config.toml
num_hidden_layers = 11
hidden_act = "relu"
norm_place = "pre"
norm_eps = 1e-05
rope_theta = 2060.0
bias = "none"
init_std_down = 0.00427
optimizer = "adamw"
train_tokens = 412500000
MLP neurons of a small language model. Each row is named by its layer, matrix (down: output weights) and neuron, and shows model dimensions 128-255. Each number is 500 + 50 x the weight over its row's rms, rounded and kept within 0 to 999. Numbers have three digits each.
After each neuron's rows, "fires before" lists the tokens most often just after its 100 highest values on Wikipedia text that the model never trained on. A number after a token or word is its count.

L3.down429:478483477490541607490475563435571462451449486576481540463588365496471445482414556523474510459535436486451604489488441528520548498468566572523579457470477475526510508438520554544522476602532582478464486465505468564490605497504496491469549550545550514528456448480572490544469420586482530503475537462488515540455543531533522414457583429462505616539463397538581498480569490496495489528568
fires before: " |" 42, "–" 5, "ñ" 4

L5.down610:503609555561555457538495508454414508582479621426591525608538632512523557496529512558417502446558492432506496453520517550491448430517453557534481437537504496536509449454546553441552515581507525521441445546620548560482479454531469484596514524535546568451515481527490490534440558581478475544467491537476486530535490535495428477490497487536446516552552519469404499537474524465561557459552
fires before: " the" 36, " which" 6, " a" 6, "ann" 4, " " 4

L6.down751:494439539510577562460583603447495470565459491521434575506433526526404503514449511495478530450493484530518505488547505480517506538514512437404558545530448433533469588562486489527560422569484549560518524580432592524469512501414550465620461530477449580516458509489390494429581470531487533531547596507481531525515448547562395509449507504551484458531528506354465510508399408536500465529523
fires before: "7" 47, "8" 24, "9" 9

L6.down266:398553511505389513466533461498539436576580480497453545531581486490517525628427582616491404478445462541497514508465522417485455538413528522496407488427585439615559537481432527494517417533510477452471453510476460497481547520515482488491522495493585529481503530510565623493588583519551505573494499460547397464507418437530443502625506514476570501417519502528438632431510462548490459396448
fires before: "5" 44, "6" 35, "9" 4

L8.down706:489467533577526471527575513459498505480526504527494482524502418518488422502497494443443524450457519459468480463456500401441501534476517501654522507444518504515435231518423535539512536437484500556521602528448581487520503453552437480418572547432448501490559535403466532558461510566479451463509439501528430449491498569508497608539541453481582491469470451503512440529465490441516506483480
fires before: " " 76, " Ret" 8

L3.down181:523419507435491550469482518528415529557509474561640543463525455500369489423472543498545513419486516537508539534495388588586384522436516540448456495421436417479509415550508641517459506540422469549471547502522548562407462445477477528566527524458400564555536565472533474467526501517513455549477540500479415426568507545551531489516440465539518471505456476498514465537506502494515431486504
fires before: "-" 29, "\n" 14, "|" 8, "st" 5, "les" 4, "_" 4

L8.down930:435484470516498450509522438481420569470485540466550531501550470531539427437484519541533460508510437592586487479549488465511462505571513584533483429509458542483485169553467421486473523445458536538506498601500524538504458459465516485425601435488437488474402517471491430526456529512549542468573508515495505502457526598566476441487465479491565462585552577487457465462473560488479469485492
fires before: "\n" 25, " |" 20, ";" 17, "-" 8

L8.down711:436516488510490494513576472486490505459485598533566455456530477536481465547526434435474406503446462537492475574471503501504469557514392508464495554462467471494550219527480505499515489429537445345547378488477502500455461513446455466501518469448455486440503482452504518520514541620519461483492470532569505459407588511456581507496501584582495531501486518536470538444542411554472523401501
fires before: "-" 60, "\n" 13

L8.down1013:462483418533486491527472594584456488478525582586618517526443473582523547470472446508486518356524522423470453506498488461448525539476486543530533512539417510499455249456427447455531558487507517516507571478511492554452510506515447500546613546484487475482582599506522502522482510528547568597468548504529455486562455519485475484442494518532469464493404460544442499577462541448510486430453
fires before: " " 43, "\n" 17, "0" 7

L8.down383:535519355560487531548478384507484516491443617515500504541537530500567531508473578483446390567576443499539507459473567501508540486513408454460554558477511585476483324469346522439546485471519502454489470533490511491569451466489470472501647479479477493470457563555477523431416570513504503468544496559463516561499419460518548512538473639511437555570514393524480454489504485471559539576539
fires before: " |" 28, "." 17, ")," 5, " of" 4, "," 4, ")" 4

L5.down893:485524546451501487515460512451502408410498526530493582444539418509541521379568477428521548488495541540574503444517392511525498458513433568502519441486482574485459597369483468486537536525503485513507560550471542564508501497438560548513512417523555551459542562491495611425482539461530484514586531515426483475521459493547459414442459529569543523542494423558521604545516587546579468616497
fires before: "–" 17, ")" 14, "," 12, "8" 8, "0" 5, "2" 4

L8.down89:520488542583542532512504567545559467417500602537466466524430523498590525518576465525460338575485457467461520504482528485454489507488449522424434429503437592457505303479469515435547437415436569464445511445529470463430449397527511667501523485480526429413480509533434570444511487502505520456482504493482589432516483485436513543530454468490541486515437493483428577507568514467514460495494
fires before: ";" 29, "W" 8, " |" 7, "CH" 5, "L" 5, "B" 4

L3.down202:471560476517492477467380551441464573516363433489512522530605415525447476530473525520506518525484430504533528445453487413626488438502439460480494498538488514459490496540534599469446561544529421512491562457571514556445539535456470500526422416576546485455548497511472537466531536490502536547459504469568429433469424598466559427570499578450499523440506536454439530432459510592447509454513
fires before: "8" 22, "7" 18, "9" 11, "1" 8, " the" 4, " of" 4

L3.down320:458567463484509424452526545496537534481523526450456533476444451509583508544601493521536508462471472500510466473497467504498481462480518503547372531535397513512491452453520518526483560427561462474472582445490488496450468517531455460499511520483528523458498500504484457558515465585507510507527494514513468541483522643517405532386442514427552457416497487435612508565522479582577459513432
fires before: " |" 23, "," 12, ":" 11, "." 9, ")" 7, ";" 7

L6.down244:502503521535564506447553528480506514635483468491529420508533520460502517443566458443412537521582519556543536504416597371464585520480522506512589481485544554570479566539499570434473470488537539592428466464477405484545539518393406520475509527493451621520590479592484468486509602553445457433551418547561452563510420510467492441567482461440426534480440528529461491518433531643531529445461
fires before: " a" 20, " an" 14, " (" 12, ":" 10, " the" 5, "\n" 4

L5.down527:448460548502474435444496473517532568518564550457466516627508546470529466467525478500552553478491519530518530577479511491521453523534487411596486528490514485448428392425455388475507502564509553402493510502444535478418557475538467546542620548533543431428520631492466470470508503581476523544439510446580487491539469447454584499579500486543588506464532463464548517458554571593568539487536
fires before: "0" 15, "5" 15, "," 10, "7" 10, "9" 8, "4" 7

L3.down283:470479567562552538447567526510544548499420531497481531452438443438548532571452565481546519432533519535573606497504544515450462505513543409514486466529478530456584393524585455585461499416420560523537474457521479365411500446498579465584560448517504594514496500487528489460497471467351460461502492463498530585431453527466522403519502569445482515534356484496441500483473460526479526562508
fires before: "1" 28, "2" 19, "0" 15, "9" 14, "ium" 5, "3" 4

L8.down197:549483537458477406494435490523544459515471482539417531533537438515562564446474500380510530528498536438469471472549557359550513485516456502516501529530528405458494434497552569549425443528517558623405496517571579435545523453550521466531483485592559530492497515535425482532520544481406458386567555474578469421440402476467650490405496516542518406516428463490464508503522446502486523526479
fires before: " |" 24, "\n" 20, "2" 19, "^{" 5

L3.down342:531447561437449475491488490521514449420447517481514500512562409499466404574520587438482454473488472440511572444441391506455533516411464507499422515527527466500525457439523478567522522431482358520504497600534477492565471557497538398468603502494439577390490517545541548497535363466518510507533558577567535544450426491510524449423453457504475465429526405487485475446449460531486430526465
fires before: " |" 31, "." 12, ";" 7, "1" 6, "8" 5

L8.down1009:486462496440588476566509546492483519579493470511486461509403512508542445502456441594456499501536485522457457554506452497489517530410491564441487524532514472577532122547418511468544498516460491551466429561481494550498436478489502483424490517531519475504508505440447639516548566551447506570465512441460504542474475522501506555551526433441470552475567473561523427468572491478468520514460
fires before: "\n" 31, " He" 14, " In" 7, "==" 5, "t" 4

L8.down10:529587480491432445496514526597498443481511518538481516468457532456497547506504525471548408351505495424443532566515488486524447587430364474487497542405484538489515241494482478540518460500551485482610403488457498488412538476483442467509542510520458510510433448502429558538448579581462463541587462493487506494472520476534555493501446498478586511492484459511485561386483446583562516493489
fires before: "-" 54, "\n" 15, ":" 9

L8.down408:490470574464597487462504407556485473525503437553515481565515499525512470501423482502496501494499566584545481411501573502532444407591542490534574418547464437583501432577471517552433489478507458460526480524517527537607494530431460504465542487606542462446507485468524449533478524618482549476488538532521528491426584519575526612565499538604511510547383551411539378544552512463510546514533
fires before: " " 46, "\n" 25, " —" 4

L5.down571:480512503553503509452427567521468544554396559430493493486498422492438468417432478498513505484569467480500501543547459479432449499587581424474534496533487595486527518602561563476538573513456526529500606572447472602444384567545457472533450460509352513472526465495429520531524473517486474535595524592520450535488478514499510398440481483505500525504560504531468582443447457571459489460493
fires before: "1" 56, "2" 28, "0" 8

L8.down584:475566520529521550565507414502437467513452551500492476512445507476522541534502546477452460518515562361524607483538516563570499528438472567472535534523522487504501378501453472469454510474498546462474507538465450574497520490540467529522580546548446538493517587510525544471469482554441452476602496419460447582478467544449408553559408480530459627573509386438578452436557580493534580518474
fires before: "–" 37, " (" 13, "ud" 6, " |" 5, "," 5, "." 4

L3.down636:465523487482562550473475501494479507518482539610482515509555487561419399456465500581437468517411484549533461487423491532475482494481405401474506435551512524436515389523501401482579546447549489490493511559508560539481520488504504508508522609491500478500498561437561532463569389456538517536509625484359487491461479476394532533495620490498546537509605476467562469548418497519505545463476
fires before: "0" 18, "}" 16, "." 13, "+" 5, ")" 5

L8.down414:516475572517540558594488485536562486455479540469420486501498505440511518596517509523494504534423480500471559453557502549502478496479541476451470558409513476492492454491551417489474502535492443635438478529438558557527466428566583484420501463403495524469532426447518419521542494587503530619449481541525452456445388434547517505443486496484451643540534545447489525545486467566549482477551
fires before: "2" 49, "1" 48

L5.down932:521470455531517618475509528480455573395531439565544571608296420543495542480440547514469617527506575527543523498546573568467601478385469546614493495495478489499560613520501521571607574508532500516520546468527420567514483498437544444445500527524495453480527506448508387519548595541560422597412563510554526475511494457462415486486571471406526405516494478505483544461451442499483522449397
fires before: "1" 19, "2" 11, " is" 10, "born" 9, " was" 6, "7" 4

L3.down840:529514504526521409508517586533529450449409449484598500479409529368495490497456552404494520430525529505521518514518452478554439579509435525565519434484459456564521428462569479503467566550513367464492526591422489590540504492513504509507572485529435591431541422416507552491519481584476484467422474478543468564492542499516453380459479418407514518473535417505522499622451491483512548547463
fires before: " |" 23, "–" 14, "am" 9, ":" 5

L3.down112:460440540598546473510475562462453467484557543546459446490467449572478483405427539512434605404556444432536508511444498524431536496547528454507565492450425476478443512519490510438421463560482469603451593533479480476530462445515502487457461535475493541535597567443535499539373460407514518551491512513513517467443423552556503549544453486451515500443414530409489492623486450555550575528507
fires before: "\n" 88, " the" 4

L5.down155:502494490531450497420563376484450509523528502418475522456477514539426563505520534451445452461495493456498483458588398554498493449435460543500558539591537453534593376454531515609359409560598485495484506529426603568586490449594528492453558523517556532506508441402505532550499570495460448429550499498584437470458503435492510473484575554526510470539457508458500495625466511513482566452458
fires before: "9" 33, " " 8, " A" 6, " B" 6, " C" 6

L6.down252:484511497539600534446565516571437526497585543492516573492549569551488487506411582433441556514479568579614498505444566564485430479524547563456455489466500523499540458385538505494454410445524500519568475555481541526510367432484504439497401507464440587460457473451534497487552566423429436519474486537530570487493444459565487489507468380568554503536451565459495545542483488482542451533492
fires before: "\n" 86

L8.down965:455483475539446553493479569417540506563567617495522556456538398432527417561462494512431613492418499441514497535458487429441507508472617525511472505497487475559514549446466445488544550462536453515461494506525408498476485545488438452506444437436484474530493540466520510499504461519483499505442567485596558507550524511513473546418363440510513461459518491498446537500532626465506486515517
fires before: "3" 19, "2" 18, "1" 14, "4" 12, "5" 4

L3.down619:588545516521475445536497455519504505369366416433584532513462428529553521506482468551498506553512556465532514457577490456522508428512484475479494488514587624533512475469469491551428508411478467524497412500465507504480463576467469532488445501548511529424521444542542425495555533543424469423532436464544449477527480645478473549524487487530411465503530547477503391495491577547498513440407
fires before: " |" 27, " –" 11, " (" 9, "," 9, ")" 7, "." 6

L3.down1006:584531399574474421429508440522540495570447523412423532554529524479489437459508477525402438453498536604477552514457475552520512440465444433506550486483556485561475506486479505456509515411433518590496531528451624468530525434475492484593488515524511553513514437415488496471557500582514559486562479533588437509505440539457499462501540505494531510511419525481531493473544408463449509563497
fires before: "5" 18, "4" 15, "9" 14, " |" 8, "8" 4, "1" 4

L3.down125:525544536479493514631565469502437561455566508573405532496450456491499518464552450362549514581494482560540644460538424540598448421495377490456510476450532528462507438534481486495462405574520486426513539485469543535559514520532496510517523572419535494428518397436542526464472496521602521517456593555415514441585501559560491567555612512406460512518569513539442509515493585552536475504656
fires before: "2" 20, "1" 18, "3" 14, "4" 6

L6.down727:517394547495411485442466440519509511457486558573496513537555483486503500499526479528429494433537547514510474537543492444539494506520504444501477515533547575460548414597525465509546555464384481584543512525502478479445430488455443480390467491508446413475495525430539514610519567522491458564479546500493490470456581415508417510509522547506431481552470542575548521470536518467457494496558
fires before: " " 50, "s" 6, "1" 6, " census" 4

L3.down119:510486507486527562507515407444472607527505477480542536462515516516536521436438471545492477446504504505601388527546625417529450477435521554605570502473506483569518468550537486463432468504557534568551519635414491537451511459466469430569509416526453504502503558454435477550436502442382413502474562509539499531463512585564506535547523490570523443532448491529515446503504448492534459594561
fires before: "," 18, "." 15, "–" 14, " |" 10, ")" 8

L5.down248:527519412463492497474482443518484544487530518545501453482495511527436387511426639598512530549505507508495508459493457424487419487546455484425473479604506612519584579584375536500527496539448540410420412481517528523442532572548493493461445515447497420502432549563540422476620454493476461512490400566415567460475438478453435492567535451371591522462478510498505489501444540469488483498454
fires before: "0" 33, "|" 20, "1" 12, " " 7, "2" 4

L8.down587:478485458502452492437555508489446479468550499395550586607401483512500528477543550499537534479409514472438536480449431486440475543436511492544523456475436552482554453470441511475479469476483508557501524471389494494478432461507485500529494519506411488431550445537525502526505459527488495607463578581486390445430461434565481531474485598518457552350472496446436562575544448552428519475470
fires before: "2" 66, "1" 8

L3.down601:387507455487516526421510499523459523527572530491502590541547550497526554547548600440499459479587544460496498501486510449539401478493549560524496527524563439484459497581564489497492497495467524436538475499569449486423540448492446569573462557502544429421521557493497480564534536486464532461474543407505377436500563441421494527568457474457476502496510448517464562481579519463475554453483
fires before: " |" 41, "," 13, "." 10

L6.down112:457489581425560577560470537492481407416490527446470518451611546599414454475484477464549520411474506482536488542534429498426422566484456473481452452573467563479511460505569479474428442497578491557519404583366482533497554489464467548548553443518485516463456556449560493491410484472556544586436550455448412484534453516491618566581432439562539574435528574496551569516502420563479550506485
fires before: " |" 32, "–" 18, "." 8, " (" 7

L5.down90:446504502498468543431601487475446467461463374456510533490474478480360447444461491479435468511549462522546448540577412462486415480542540453505504591501443505512501481444515634499562472547481505417424462592531452511498542500505543486497622405477469522560435472484585536539502463517553451447518415451516488646461488516543538445534506486558455522580434533494450505612463540516576422491536
fires before: " |" 55, ")" 11, "." 7

L3.down317:546474546498439560438532376571495485484400539555471493399496549521413480515463585444503423430494520533494516499489471469473427490457398568611549419412462449519510400508435515488532477591460528522470439582355493571496448435606465472543572575551515485410514505422497491420510464478504427522472552493527513511408485528483489501403413506515498535535501501560515501535399530543517543550444
fires before: " |" 38, "." 15, "," 6, "6" 6, "–" 4

L6.down811:582471453429561564531534493440467554520528534477476553468483508560485497524535492500484434540542416541487426525509581499520504550468446472461496530550561497490474613581507489409466429478507584540444544523566539478481579403397494556384448387512579487524526392558482528422542514376486520409527467520491529474485449516546537506535553506519407529486546539476507466506545533526434581475474
fires before: "4" 29, "3" 13, " the" 8, " (" 6, " a" 4, " an" 4

L5.down585:540556524503526512477458509600492490570433455441544491512529521429555507456466408458373455347471555511473448521479573551526471478489388502442579457531484550521486616520491449455549463490472538533479519432502549491554483553507545593539453670505546509477574558504536546440439494494449510470621475563494496515476533548502594520540565495494477558528573492562493461541424585489531554433534
fires before: "5" 46, "4" 24, "6" 10, "9" 7, "8" 6

L3.down917:535466450570472564481504494468440461552472523471511572538443514467549453481482493517430614553448474456499469562571514467525464550578542486444387400471447488473436559560531485474462514548516499515498524464535478497432453477498613449554412430526507603463447599409514490473506460422448421446446505528494479428463439474510503482564549424525541474563434494530459512556494499559508573484497
fires before: "\n" 74, "9" 9

L6.down603:467457472490480532488540444455541449588458529526472519505556439487496448420539471464571409574342476572501545445558526512449512498547443493510438573570551622516460443444595552577494456498576457373523541449483308445481435532553490564494479567492542435413574444422506420449522495532639474404482494531506543461468525516553548587511480486474579426478480487472520442538525515587519456439476
fires before: "2" 39, "0" 27, "1" 24

L3.down239:434488398504507520468452474556543512471578506475503487455510514483512445534551473599493486534518503508459513505537543500487568527507567450460503566513479498568503499573539543549435479529426576585486463518476493568443492484469482471488483430469537473557493489541480464514467466502538523498497477445563468503554651441587522470486608527551488544548459515525521434425532515524430566407476
fires before: "8" 29, "9" 19, "3" 8, "6" 7, "0" 6, "," 5

L8.down915:348493482497493504441571549530556522522508551465434554601524391540518472503531471488351490552524515475477608457537512510507478463524531480491582568536486534479501402476450552568541491404458448475498501451440439569551477477430489483378470517553508512451468516458516446434427505491620523603540531452477501487452515436475410467504566603528592524547554509506501531421497475474468549541559
fires before: " " 99

L5.down790:447577415496517522449540488622436490469502555488448532567487515530511428511468501496401555566562489563498406501534528461546530520363570514499449486466452521526556603523482485531513538597437462527536485534481509496449530485469498504552490553492500578552481448488524497407518498539517477481545518479515521530478456516544494457529423546593473503645499595442552444501487508569517534485534
fires before: "8" 24, "7" 14, "9" 8, "4" 8

L8.down875:509453463573468520434544455533465554515524487579521488474552470576547569427539502520553471620564490553527507575472583492386489472401454553430537502457473585554516251473401535454540463476490453488516570530497465499480480518466467585499525461461485500489449571492523519460573526531551469529427458454415590483537479514424553518475474491445394510508542518516467513515543508497582565498480
fires before: ";" 39, " |" 22, "|" 9, "1" 7

L8.down200:515432497504442441487427380462506535520571454576513423484487465409585476539493494495464486532518522406407460543474531502485502546537465575470451482459477429535453354478532442437528553516535607490527487535478527498574476518470508594425404518491447493471441541496476570517531503562480442453488469487453496527492558517410548553574481496543495448498570400459455393573578525496549509578467
fires before: "," 44, " he" 8, " the" 6, " A" 4, "\n" 4

L8.down494:569509452504503539472535417513575436557473461470460530595492542409428507432500450509447499445325465506521540626467571455530455490497454459502513511485414594508498429463560528471475545574515442574484464511547466503439447483544529516572526521452503415417510475437447434584501457546483567546485486526465427440486488487491539486426494536482595479428445547515535516473545457486501557572471
fires before: "2" 50, "un" 5

L5.down368:518578549374462449471504581504364574500459570474590469534521391495520557534492513564597505609482496547430487513429495405536540505527540437539458537439519539507486521449491508437491544547514483470472555492499509501498514497431454603415533461439570467481508595472524475480570489532515548588382558488489488502524470597549550641549525535441608477483543513481490511511565489470477444587450
fires before: "2" 18, "3" 16, "1" 14, "4" 6, "}" 5, "7" 4

L3.down295:367481520451488487449481444465418490523538512413465453452499475592476585475452487503479469561498533594422536544530483525525473500479531597503520587478494448404509326547417591527452400455425384494426573494485573542551458456438499495480561450451477482512513547413535438512512527429542473492532457457504464465468466510510529456565494478538571549536397492482408480475531559448423462466424
fires before: " " 29, "–" 9, "2" 5, " R" 5, " H" 4, " C" 4

L3.down760:472508557415478518487451490534476436489482484561424594512542539494525533462563525591421385513543506533577459500460503472579492581546417479529540587544463489579471363477404487385505528492472492468466507486586495515459559448479572414608544433503458547402570545422575485503443388459441472521534536483521446420456532481516544555475589465608534510502455429532581390480498457447482562493450
fires before: " |" 31, "–" 10, ";" 6, "." 6, "2" 5, "6" 5

L6.down419:498500513518413472375524496476498515537470610432517570478532515569472487492469531545506480513465477475514503411522516411491506459572473386465573468589513533478560471546499469599522482461395414487528519540480456532476545541530440466476530445400487437450383522541499407504515500494478511528542443465521523487518524470531446522481454571549559480520522538578463475543508498525479559567473
fires before: "\n" 68, " " 18, "." 5

L3.down83:549438450476516546529448486495405656497458470519558513491570445419562513500535506445627483415425592556561486531480473434475511557584442491541513536546481521533490490564440464457514582508530534603538450498460483497554478398546542520487437517476432602458528511459447504531458542551505490494443478464452427397534590504475459540523436567508461518384514500516424441502417485487487495471502
fires before: " |" 34, "8" 20, "9" 14, "1" 5

L8.down318:469422498529471508475568479520394556445520503469503524513455517506536527499513531485507585529532494559630490463518530524518513451449434461452473494580553411553499456456581547563424509526498432531546613439488553464464493475475451588517484554444561497530479532560440559442515549407479441511445618505552469467543546445533520439428521555480478398583492508514540552553470494491466536517486
fires before: "9" 48, "8" 30, "7" 20

L8.down894:590491546476468443423507457510476493502473444520533511439504488530489522496516473468489515619500541590505476569537474540414473493512498458495464509509532513512464114442450528509516509502514488529496437495543534465530421458428541542521474482539476494522432526478461483428537523500492557493490511475505524524470507579490546533491507475507564538492525506528484582445522470519508520478590
fires before: "\n" 82

L3.down102:446525493543518454512510532482540538499510471446370451506472403521532544565478492448506529387474517483518562509537530549445504524494569472564411461480441570537548501528538369448483466482608484500483559431510524523484520512457531530559493377562505597506397517500550565452479543517464341496482484471465532545522494466542475512464461492480463472497514419423546585523498522407519506503451
fires before: "5" 18, "2" 13, "4" 12, "6" 10, "3" 7, "9" 6

L5.down532:476580603485571555492461554511524479377439503537562428496405479526549578428496446546504551460474483449525517479517478486432511504519470572528485444510414481539535513503521454493501461440504384477490489550615523550487547499490514510484461538527514518484502613552533432562542489557504456510460542527556469560477423459525597513537625505517496524549490376428479569499456453502558470414504
fires before: "6" 44, "7" 21

L6.down866:401525384524518439472506425525522608553515513527495556497553574440507466557508494390524435486467559436475514481451615466489571453500516538500595469553473456464483421421480513461519563509522483455530542486426581522542541503491438522469480600512532398479449546446579523471503498488525501500411457579463519480469492524515448555465507389547499502498459458501502541512470463625469560546502
fires before: "," 65, " the" 5

L3.down337:554499449547581470438531538577512545454518452622591525526515522410470593468475471477565563547507517519510457639494503450418489431609501547511506520498491468589530523597472446529441532468558400489533440548538478506408433512450563537537430472452566532526472526413521455502537496516586506469431482515548500568493571501529575476523466519604532503441512554508600524489488493482531572521485
fires before: "1" 28, "0" 20, "2" 18

L5.down639:436484506626419483365519552475497498368421565465429484480555607475488469500517484512476524440548503497526445522508617501549439504505555426505513519433394462440457520440491545457493534491447455469523428565439454490449537531464440455504403485478511461530534492563472569444431445593523471515574497453525453518497481546552519478472539469482447410443427510416478505519455521530422554477510
fires before: " " 45, "1" 13, "2" 13, "4" 7, "ps" 4

L8.down6:542491547499554522506507487485477462515503469507494435557505459526484553516505491534512426549479585489456541538476450489460515391526425523502547531431539514504463124485510525487569491487473498426529419512496576472466521493505412459538561547488430508426474540505496479544506534535561581487463493472543495543512451527536524436505422505439568509508494486480450485426533480490496500479550
fires before: "\n" 73, "-" 13

L8.down1003:471472498562476565511570569488456503574503366487522428497472493546546426534532477469447494587479529487505520516546468500430532571545467439508512480527532448448487353532512490406516509461499471475543585518398495558529504552529499575512538454568464389440414500546580543478468494449471544491428503454485547508438603539451465599504464446427441514477485419510498447507605458561611588473505
fires before: "5" 15, "2" 14, "0" 11, "4" 8, "9" 8, "3" 8

L8.down968:480479446599526517455482441497442425436547545480480582504535516555462532502476507387529544461498521484446490548508561411546492460526537482508550394465444512479548312479428497476533478373506536494489472568501478517500541551497468570498486472536501432428557501514518537549511488539461559484531478488447546425534514634607480526498550437532503628512489445567485646416507489553501462434453
fires before: "\n" 28, "-" 26, "1" 7

L5.down271:468530492438518482444548509462518494545543547529513557567552491459491495504390432520445541528493449520558585540452464428461523474422623559421481503470463469489555513490518573556451492560532523549479527438438489554533563530546489456509472550550479423406516520501494466478479501498488464495460493373510444504581451453529485511493428531423476544520530523566505448474597623469473441540371
fires before: "3" 38, "4" 11, "2" 11, "=" 6, "5" 5

L3.down912:446549433556436433425400496504472503543482494477550474469525477464553548484520468446478496432643540489525411573533715561558554550493491480524404523482577419528514499496504524464471501464452451540517572499530527617489503510478544562525506547420501486565433589523475492503533480454505400550572555501540493392525609528580470417492512503523566420518526499526539350476502455456495484452443
fires before: "5" 29, "4" 27, "3" 10, "0" 6, "ing" 4

L6.down264:393549560537518470458440531520545547453472446489627408574511486589558489461533579591552525510452459517474374522491495449444491465553469497488542488595441538570595513480379540523467515469439557469455465524451469496540482539510536520538496494532481491483604539535569433420640457475600533489505493525558510487458437415475517554474533517584613506511626468476510544510465357469363511473457
fires before: "0" 36, " of" 16, "4" 7, "3" 5

L5.down905:471483543513537396613509530505569537470449535540455484502579554462512459455542562437560507473530447540583536571487518479482480510626491472560404466505473545503466457537520436502489512501528350472478442491465578485455442513542503521439451527596567506513588508452466485469527424548472462464497490539499473451426511449435525464493406506507490580550494446418440576479485471586510473556474
fires before: "0" 38, "1" 28, "2" 12

L8.down850:515508502496480474505572534396522482573506531473446525494499421550505503528540449495479509517494577520493595451610570424523492513532443463443510563551581489478440479610509513618556474504415465397483507454495576508562565486480443463451492484468561448441520477490509491493601456553604552557522484481543555585466444515375426545525571558457505491473500476503496488448511481574505467529473
fires before: " " 64, " $" 5

L5.down456:486472543468443535564488494570440463456476583454543480447449505527486484412468505477472381553541578481528442523528492529510427434460504467423431495507455510455623345499459530453432439511493442546473429539445562538428544461433470495466470550494507486527530449451544487558474463468462588475548454549478453446615465517446522426536587492538529585444458519468527530486503539534424476432542
fires before: "-" 41, "\n" 28, "|" 16, "2" 7, "1" 5

L8.down483:607489471521482380574443442568519544445570451500623470490532522551463475503478440491480578498494520455476446472516529543580423419599515521445522442482435560502454448511438522471409426474505509537511566555626601519589490562537565431495487498539549526587483439452418523475576489464449482456563497516466625520512566505518532452572558540493458491481542490541537518484458608442430605531532
fires before: "9" 35, "3" 6, "6" 6, "s" 5, "." 5

L6.down418:537543514474544462529539499442486472471471513543511470527459511516420532413451517433519555481516604466497525523416358501469514508585515515528520452510549505551561179477541497521536486479629459515551477443520479555466540519487516551589625527499519491508564495514506485440492472443498399533503519549502489508525493502460537452464524534579441551417483521482465520511453483526524501476509
fires before: "," 22, "0" 16, "." 12, " in" 4

L8.down299:485420459505527535576502488439498453531521519529546545474421477492535598476569491473456494556493546499449492609518447516485476509558519435554552503478532508499507211514447571495478444541536590448555476529548473556495572513586530458539573495551504450536524483502525558454536527454445556574449408498523466547560502466510547459477438507523448483500450420503524498429521440419520452489582
fires before: "9" 32, "0" 14, "ible" 4

L6.down608:440441492503526565442517506494621435504583504548467505507492516553510426521465437535479416498441398478572550499492502467479595493412514438604464541473447507537631413516463586458485586536453518455488569611477464557576361571543543517515466399545520405420569483524482461471404514483431553566430440562484409533575482476585465443467472562554470531561500578446536540458491461499526491518537
fires before: "2" 36, "1" 29, "0" 18, "iga" 4

L3.down108:542660603490395540490456446525428538529400557436481514470519479474418464617414580501456407624478519520511538466511571511462538523518364441538593457564505448592533512447517521513458448499520471461488508552407507439519489481446522482513592534478515459520557439454562479518461455499561428484478499466468418418524578466556514529474464478472466483371520488518457453499470412465368443485542
fires before: "2" 15, "1" 14, "3" 10, "6" 7, "5" 5

L8.down856:454585473589533549513479453397508494507451408504537496499496484458472395456497498508562454543545558482626395559466486516510470541470558497487485541491497524555589377541555425533508420504438426479536573548423568476578536514439479539545509460402567440508514515567501480445516469516436533416532545461474414434410516446467410473443514404457460487566423530532450525529453574423507564460438
fires before: " |" 35, "." 14, " " 6, "t" 5, "0" 5